{"d_model": 192, "qk_norm": true, "parallel_block": false, "optimizer": "adamw", "lr_head": 0.0043}
MLP neurons of a small language model. Each row is named by its layer, matrix (gate and up: input weights) and neuron, and shows model dimensions 0-127. Each number is 128 + 32 x the weight over its row's rms, rounded and kept within 0 to 255. Numbers have three digits each. A neuron's up and down rows have the sign that makes its largest values positive.
A block is one neuron, or neurons of one layer that tend to fire together. Before each block is what it responds to, as a language model described it from the Wikipedia text at the highest values.

Responds to: Fires on main-verb tokens and inflectional suffixes (-ed, -es, -s, -ing) finishing a predicate, plus "born"/"aged" in biographical parentheses like (born 1942).
L5.gate275:107096159124144133099131083138119136176108102141136109159053094110129101079066169130103121162078196140121147102055087119121097106141128157151097110124178111135152150166113142203148108120108082147142138128153111151155173123108124136114156143122113146140090120136156133096152177120177120136131182137121143142124103142162111102145100096143133100120065163125108140185118127094079181104130
L5.up275:093121120119185147175086193153142129130072144150112137169111120150109116119077152090126183111133132088149131136153161135128179110179134097146127102168108170204132133156077024113109142191146168126149168069190128129108138159105139125060084124189162116131104133107135175099153142154152120127154111146140140082119127132103129159096090143136142153168091130115133117106120107127113170137115
L5.gate279:093081131145144117113143083140104089118082168189116099202112177148122092111050172098093148171101191120107140107040161131178091142130121140143101106152103182176098102152093115102154092126109104136096115120128136125144183156105202109137131116108123110183149140119143160176113148124174089131170199066096165137139074203168074126097105213182161147165139172148137103091175143113115157126211
L5.up279:108096128075203146082147115188113031121081126139122124189113143120139130118131141110139115182121172146097117121022145147161100106162110107127084114204101161185121167146070100084172115133152141165086074137114157125109123155111166110085137124105111101184054101115164184155085185142182114112129188113115149116122106150115109136090122162126178117141106179134132079138112171091070084112197
L5.gate390:098133161104142148120135098108111119161154152103134123131059142078142106116096158115160139131078190113148171113069060124156122134133154096047070106135077162085137106117103129114154118099146147159118174154157146155141154166126144128109120085171136079117112184183159160130094079186127136164154138147104089109080147140121145056130082124144164097099118155115154102111087133097099126101170
L5.up390:120153131078130183128168107147101109129165153168113162117165157105109115101142108126142124135126070103104078105074181113126067017160128154113094086176143115113146145131130117136160120148136115121145130149105107073158146112137141101110131191133110045106058112170131174198126156171155114115098137118147100149128141171116146058125119116169091116138066197074168157148124144142138110090146
L5.gate416:102093149104220162121122094122148080126086106142122059137120163119108158070096191183126121164062160125093120140095089120101140130182111132108122129119103096157126117119125125136164063142103186148166153149172068128143131175097157090114123114164138095123100111123197133186160174110132133108081152097101128172106077129123089154070144165172152130147098171154118139168101180136179130116105
L5.up416:050099105133170145129138082089146104161136077140097143108117169122045176088155148138122098145118136151132069087172110068097149107164161133085133148167133078179152132149071127173133133200082164171130154140146061114111118132120123081083141121159115157113117124097139156145118174105146089107138151119120094134120079072103111102119180136125130109151091138120121111126073206107129119096070

Responds to: Nouns naming a person's role or relation (friend, son, mother, member, minister, politician), often after his/the/a and before of; also table pipes and word pieces.
L2.gate127:125136121167127140073088135149107163074031099093178127133160132156119138105168122120153092121141167155131131171097134135124096160098106183166184129117130091188161112149095114148141102108126134111162198072118151101155141164080130127079117116165058126099194122125163119084122117125122156077114148079130114092115109163139098208085180171093104137072122135126077155111113163167110133141147
L2.up127:096127149134095119165129125097155157141143181161131113069114168082161159136210140129115107083125156114140116104109162153149138157110130126100138138100123182131166100100232130136166136150112114089127110119084148095135138145141115093100152101171130109152101110171152082147111120116165150076164122170080063152154104123081204102095102139108116150138199126185123101143175114173133218129192

Responds to: Past-tense and past-participle verbs, often the final piece of a split word, after was or a subject in historical prose, e.g. incorporated, initiated, founded.
L2.gate234:117148124046152154162136113152115154176123216125114129125032172155121077162083126146109132143125096091132149104040089102129090140147164117211102158168110138136103115116100168130123117105049175142123124152134104124161112143164112167169132107203070108128154140144143146146131178141139165133141193168128125149113118126119119103175077174115140138142120110131147123170105097114122147180141
L2.up234:131116130068147138144161129101096166127124156139101106148106183146102094111097142113153100099136132126137101127080124093164124107127146130128106128138092126130074075161105149095148073126070167116109151156119218134144153172148117116165142105099105107124154148081107106167141237135144148130181189112150082105106081131165164130174128117116118170098086141127101139092168128098085140173153

Responds to: Word-final suffixes that complete a split noun, mostly agent or role endings like design-er, guitar-ist, develop-er, prison-ers, also plural -s.
L5.gate4:123136174088137139138148151122147110125095036115220103139085119140163070118143130121103183181084195119132095098116092104117055127157094134197118136108158158117096025146127153128164141118110124131159090134121119134095141130122157133152118103105102134192076122116148125093154113113127158073095100181199133119104168121171152110126110114127100081101096152158108105095102102174146117155147
L5.up4:139149142110176136171107125167133087093124117138135103140144096118129101154141152104111087152091146193169103117153144103082086193188079142166122129164049207162107101143123122128116159143100134112152032179155084128074159144107157172125095126083130140175117149153126112119163172143063159152077115105141129146093135097160105156102139141132145133153154141153114182098112115123166130104199
L5.gate104:158092106079190102147195122091186098103080113121160110114059114130102097143122116113110089186148115125077115065112146080130135140181180112143149128078121158019100080171081128159110120126141134093154123049134157175109112072119163144133132171195127168144116124138174099139127219133154096108182156111136171142078069132140125115142104132151109137126117107138111160154153130107116097131121
L5.up104:112124119108114096053139121165110079170099168122116114166128106103110125130082135122122086153127103134122114154108056162109137088156103103112152137091155129147162176112085065112186144212109144195124115178123090144178172116125136088086167088125143136147099115128132091087127135134095107094127141099137084118119125114181103139069156147134109110150121159199131085093098169087150123125153
L5.gate228:158099118154178142126120157124166081065102071119119151183139129167094088103102134132142173149122198093092156174149080165127143214158095142121076161062115157066164090156112120150189137137130156135128114091190117185156161091153175129121114105147109140140145132114180115101150146133175103118143116139166175145086125128128168134092151160136125133108072145119080140130138152151095123199169
L5.up228:140119131103164144149085141145112077099061122193164130184131142129186138121150144129156129160111141082117124067147125130080115156141132208131153136120141111064151097133094131089175099192117185059097065092177147162094115092139197095073153164127109079157097088154118107134128125108130157046090129188149129096113126134149104143112134165140143132148175132099091153150083075147162107128139
L5.gate382:131110166133194116142183138109121138125108131139110103150130213147132151177089130165121140129113105117152082177128120132137142116165181146153100128142048172100104040126146130116151128112080200089139082022126095150148213151113142152084169138132110121136165106173183149131098139140083170118106133105120153140114102064193127120125086153080124197118149107161154134103169099140163120126205
L5.up382:121080101107164129132150165165132090142084100117145082213138137130156170142119152149147134178126167126172114147064107124129126127159094113129093101115134098150154101151106070102144095149034119104168115098133127107110124184132150143163145137069140123195144160127166098138191187135104151076118091114176136159148134130237090085087141147134093125140147158188153133146115043105043129134151

Responds to: Past participles and their -ed endings in passive constructions, mostly after was/were/is/been and before by/to/as: was named, is served by, been linked.
L3.gate4:214100139099116107061170086141075108133118183101133124104035141215126107126167140133155098141113117140103154138069115128118131163122142114184124086159110123128100110122127106129128129203160134091150100161181129108146153145103164107118125146182110089076101135154132131171077165161119178113152163119136142134101148167135155146132075148132122188217165109153132084135131094114147108144181
L3.up4:150135104126079149096190167112111109123127174117122119116115168184096189104122120103163140091107028173068074168104139106048120128101113221147086135121120128133130128171110073103177101221064122110159121149176144169131135132149136112089157135111149123152142159144111134121128129165166153153135164161179110178179147088112087102139115103158117100207119167102125113164047104095103107132123
L3.gate25:174144148164164127110076153099113160137110166111116120108127148125126138143173150102143084174124167085100170081067094121102114082117115193158123098164075152105151203126099168071131145111163149096154121110187142125140157174113122073111113123095125086112199157151111097128179135101156135166127091150101106155094144125110129106144099109078095082142107134143123133093157160184175054162162
L3.up25:173132084171101139142109212128194179125092148109073085102089125146085168136129142108134102175137134124153114036093151093131115093160171156164085161141088187117139175135095085137153117109152133116130148104114099108142133108106162093088179148081127093104125131069129070164255143136138075122115130176117177107163135103081111120118103129152119124137085167097070163116109152130139064121111
L3.gate38:120087184135153142071174085142110128135135108130124094094109205094090125109084159117122125112082150099133145078069101125118142033152154151096128065092132065104126097088151148095179124138121210145202146127147123096192123134117154158150095170149138158115119149162211054141097124174125118159117182162135129128115173183081156098160086113123090150086155107171112071179150113138099160105108
L3.up38:145115122130127093116101101157145137144129114200092141131080177175090152176120153153178132151104098149138110116107101116147155123151186101133148111168144135162140130105157071132143130145098189181124141157118115112089158125115127190139130156141131160138151141144158126185129155160180096138168094086187156151125235146089148091109125108135090124135159143138149107190094151095035141067121
L3.gate54:149139141129149147123144109163091101145122161156090131192110084143106064119116131122070132154101140147102181104084104131144094156190138131111122108142088132084095126120095107102141110138154135077153168142153049133095096088109144177158086152182115127080096099084104127124083164132135153143130186117137074123151155124059150118127113146104100112169152153138132086111085148155123115091194
L3.up54:172111140091116113136118120098144137094124127118070125114110131173149155084145142097131085112147150139139102090095214109167100081107124100139125093151109105166231149171114152089100154136148087049137090126174121130123134141117151149163139165022114082170106125135114106176122131087141161105194157141105127114138119111132143117124079184135102172193147165142131123122095107094110135104158
L3.gate66:142136168123094157108162138155145089145113113134129121097095170119202121121107131109168169165114134194158128132055102097132142074113093173151119115137082110149092092119123123167196098121095156126115083156136106128113155148143138106132126208183204099144086142137135081142092200171160152193100171098146101121078184151144138098129109160154092152093140155134120100091083133065159117085126
L3.up66:174141162152142147168125120153107130145151107157159126068101191140121161142147134095201130148147125141174090104071104114146162183125174147159137116152164113151123081133167143084111090112133151128179122224121117142159132120135114157149111144132086121139147116138176167147116124104110107121163124102149083118139145175144112149136134161130130152078144170169171146168133149220160142140077
L3.gate92:156148135170124212088162088102127106115185175112114115117148193146105146127116183170141079131048107135113178207065122113126137132176119139153101113117152127105080120081127121102165044112123178113122125143167120160118152144127143161128121140182195086100111139167170140147107136134168109135121143144079135124124113145120124109094083171151082122146169154125118109107111098088141107142168
L3.up92:082156093127128133094090086114118111132122162086154169148177137073130093107115128118177167150127062135127159190132088088126192120135136120108127164148160095156178092057177107218180110149147156227137086184133120114157127130166111102134061068141204140116138148152157147164109119171153166121112156155115103151105148140120113089094116134109090102119159103129152096097094160060149093122166
L3.gate173:143096155132096148101062072112177081135112150112038111119134180113131158145089146147202084103112067122097060190068145122120140123127084138090135093147091076082151173142129123131145133158090131089154158088148122182131153145104137151099162120142137103082134136169085152185077172098108166126130193126165140110172195129149123131152151091190125107213134179149069140134091127113163119127159
L3.up173:118174144119174154088129096125108145153128147119136137154093104130130123165178146146141102123132131163174179121139142140170104149168104107158155111158029083170144167128135113119109109123172203116118129148072158098106128216107149095094131119180063057135123124090113119174114130153137145103120117132128163113120096201116120172119105117110186180104110066113071150127133133108116168156079
L3.gate240:135165164170133218078152140133155161117070134125115112155095148173114154135115140132089124163087102125096106133058125169142052227138124114170123123147122140146156166119137136132122091086113127113095118114106124104108132135084158132128125112111132090105079113205092200204113144104129175087104139102095116111104152144095106101104120128099172131156099140142063121128117116191126143113181
L3.up240:109193101143085175106159138121120139120103129119099151134150117114111204169139141135103093143119095142085095102064162102077099183158088097178108146129147080178159252139135095190070140120098126141072117128105105125087117115137115133073166137134129119126084116158093189193124159140136165123096103120157101118141168097083142137142142098068184100141139112136067073137099148153131136099122
L3.gate256:116109190129104125148092110111136196084128158168158118156110123160166070056089179100164149145051118112106144140124128115174172165118086126148137116109139190108098136130168160123116097096149114129126154105156102189213106102153094135113164106133126129116136184112150076087097198099104108107139141138096101172107122064214149106130095098088117133164163113177085139122115122111122180132116
L3.up256:113126094105143136154124089156136122117127172138156121125068114094126115087152148115085149112112073113124115105094080131117126112125149106114123112155187104130184138157169162146095172159209107110120150138105146152125134107143138113158119132132109159116161166101083102140030160122067169083114136101194153126113207159144163124121103112112072138171083098152151107125124133225100124136121
L3.gate289:185123144102162165135079135187105125161093124133152133107122151155131149105147115147127144159118088127102120075081082062150129085116157127139077119146160129130141053152151115111132155067074116135159106192201128165103141106116146153112173115135180117147143177124138136127130150106113065151140125176140157153126150190155113122124139177128177133204137178148133145144073111114102147112081
L3.up289:108109086134192179132131122130100079107124171126073133159168171121126114186117121124145137129142141115107136106120079091146110165091191187101143170179122136119156090160169078115131106117115120119106103132121094206086168138121153164147100092065158111168106135132066125176197098165173110091122141133125127114155154163085101131078153147106140154111138122108107155142111132206102145148123
L3.gate365:186122152105169161113103126195169099102137179160130137134076134091176143136063106109143113133134107149104130146085130148110090099122135117149101142120106130171149077143129061148118095137148123121137059116203107156168176119095161154077131126148144105122098187152141053163115150148100135162114140122160134189101167212145186073065111179127106116126171153148157119110051075103098116117144
L3.up365:148124153167181084106101072083085128102131095117189119118110170168140138116179133115131104144147114158153101085100123098107131084090183158090135068147169096094122142134102174147124176187174150169119167099158067125098127156076173132115127140099103115108106078097159146112073144158162102138137124157146172150095158130088136098100085142177118142130113097121121136091149091131084087152118
L3.gate384:109119173096154170113095113161107160147096077194120123142105144142131087154137148136149171144103140107149149109122111105135135151159183147170112115146056126121136063156087084161152123088077183140132128153136190102134120149128135130131105157213167030130135152137133236176156163132153170125166138097122110150117121139117140117111144177138094202148126082092129136102179123129083109148158
L3.up384:118096092148135157118158149139117089094160157131081144159106132101120123150120118131129060103129113172114096176085113123109139120147133141067079117105133197094163099164210128143133103180129133112101145110165143189104184086155126122081171068149146161141120102100112089144136182081127097063130189132143123119152100083125161129139134056101063111162107145113051189171106096098180176128128
L3.gate397:135135177095104136088085162125128125100144080191132110147173166143161124116019147136086146125108167084130093107157135137139093174113149117107133161141089155128169119115175119160167128148126095153147090154102113104160082106110140137120116105118107125175093076089187152157088155088112129130103179116095146114143151094147152171169103126125116101132103087123102161182103132152138143061141
L3.up397:098161110086143185126111177154128115148141143156118154174106151118119143176085106114113110159130087062067120132112168124115055065153157123129054135085073108105141176105102121126166093125065152159134109176145110130130138119120141147104133151043144115127117134096141126203169137106118135159090141139116150112111133147129133143194121096158169147099182119097122144104130164104158121088130
L3.gate445:166121140115105140117112147086096106131124168130118089125123156125124161138046146161116141169115095115161150110059130115173086090128166164112122101197103141138136097116169109065155091094136096114137138136103112126098145102105174098121123091086122104192074127107116142192090095114155126093119187121110151130066175168075171112133074156124060130150145203181164135135088141092098146105130
L3.up445:179165119075105137156148194150126174173057108136139157164091120189122119144121143081157135093121106110136129054101068115149110145123152050192117179135072209153103088122093156071116150134180126161160139175096160093107099083181109140130099151140064132101128139122145085135133125159139123148132163117161082055060187121119098142128162148083159108139143110100105134145111154130076174098129
L3.gate465:141118145143158130112104132139148069095180109151153141086056145117081128072148105129082172187125103108086096052117165186166091119114140160152131120106156113057154153141106087124153049173116122128144130142149134138108094098115187121111093142165088070116086155112142166174092136126155067130140156128061131097125133111077159084170060117101075165125075092127173077193083152131150075097081
L3.up465:167081125096121127130123149111130137154183123113091107078138137145128130143119104110107065156126117154188150124075152159092084126123078128146121095184069078123139165042153134146123147161158138144086138116138101124121154083095175149105082149139077143136078108190148145063057154129108125130108132107140142130126143112158119095112021045154131145152163107135138099158100066086163130121135
L3.gate483:153140093104091121161132139073160109148142156119131084117126155152131111125150111163144116144121141101101151101134138109116029103107090109164104105186121174138176190135056090158123110134095115150143082203131084122091116100055179071152100142102101141124071140141184095187111112147157139110138080200104151131105129175166097087121097121090155240179134147143142119155130123124144129181108
L3.up483:131123107185124098075118147089111133095086109087088124166081129087130199168094115194131101145107098137130146087090111141108101105137151102158083107116157124134165147129123101127110134098099142125131123125156126100121126141155145130137154102076115162089140127165188048187097153117104168175147070109150133136132143077122096135168173172157100061126136177107087069117136145114113133098126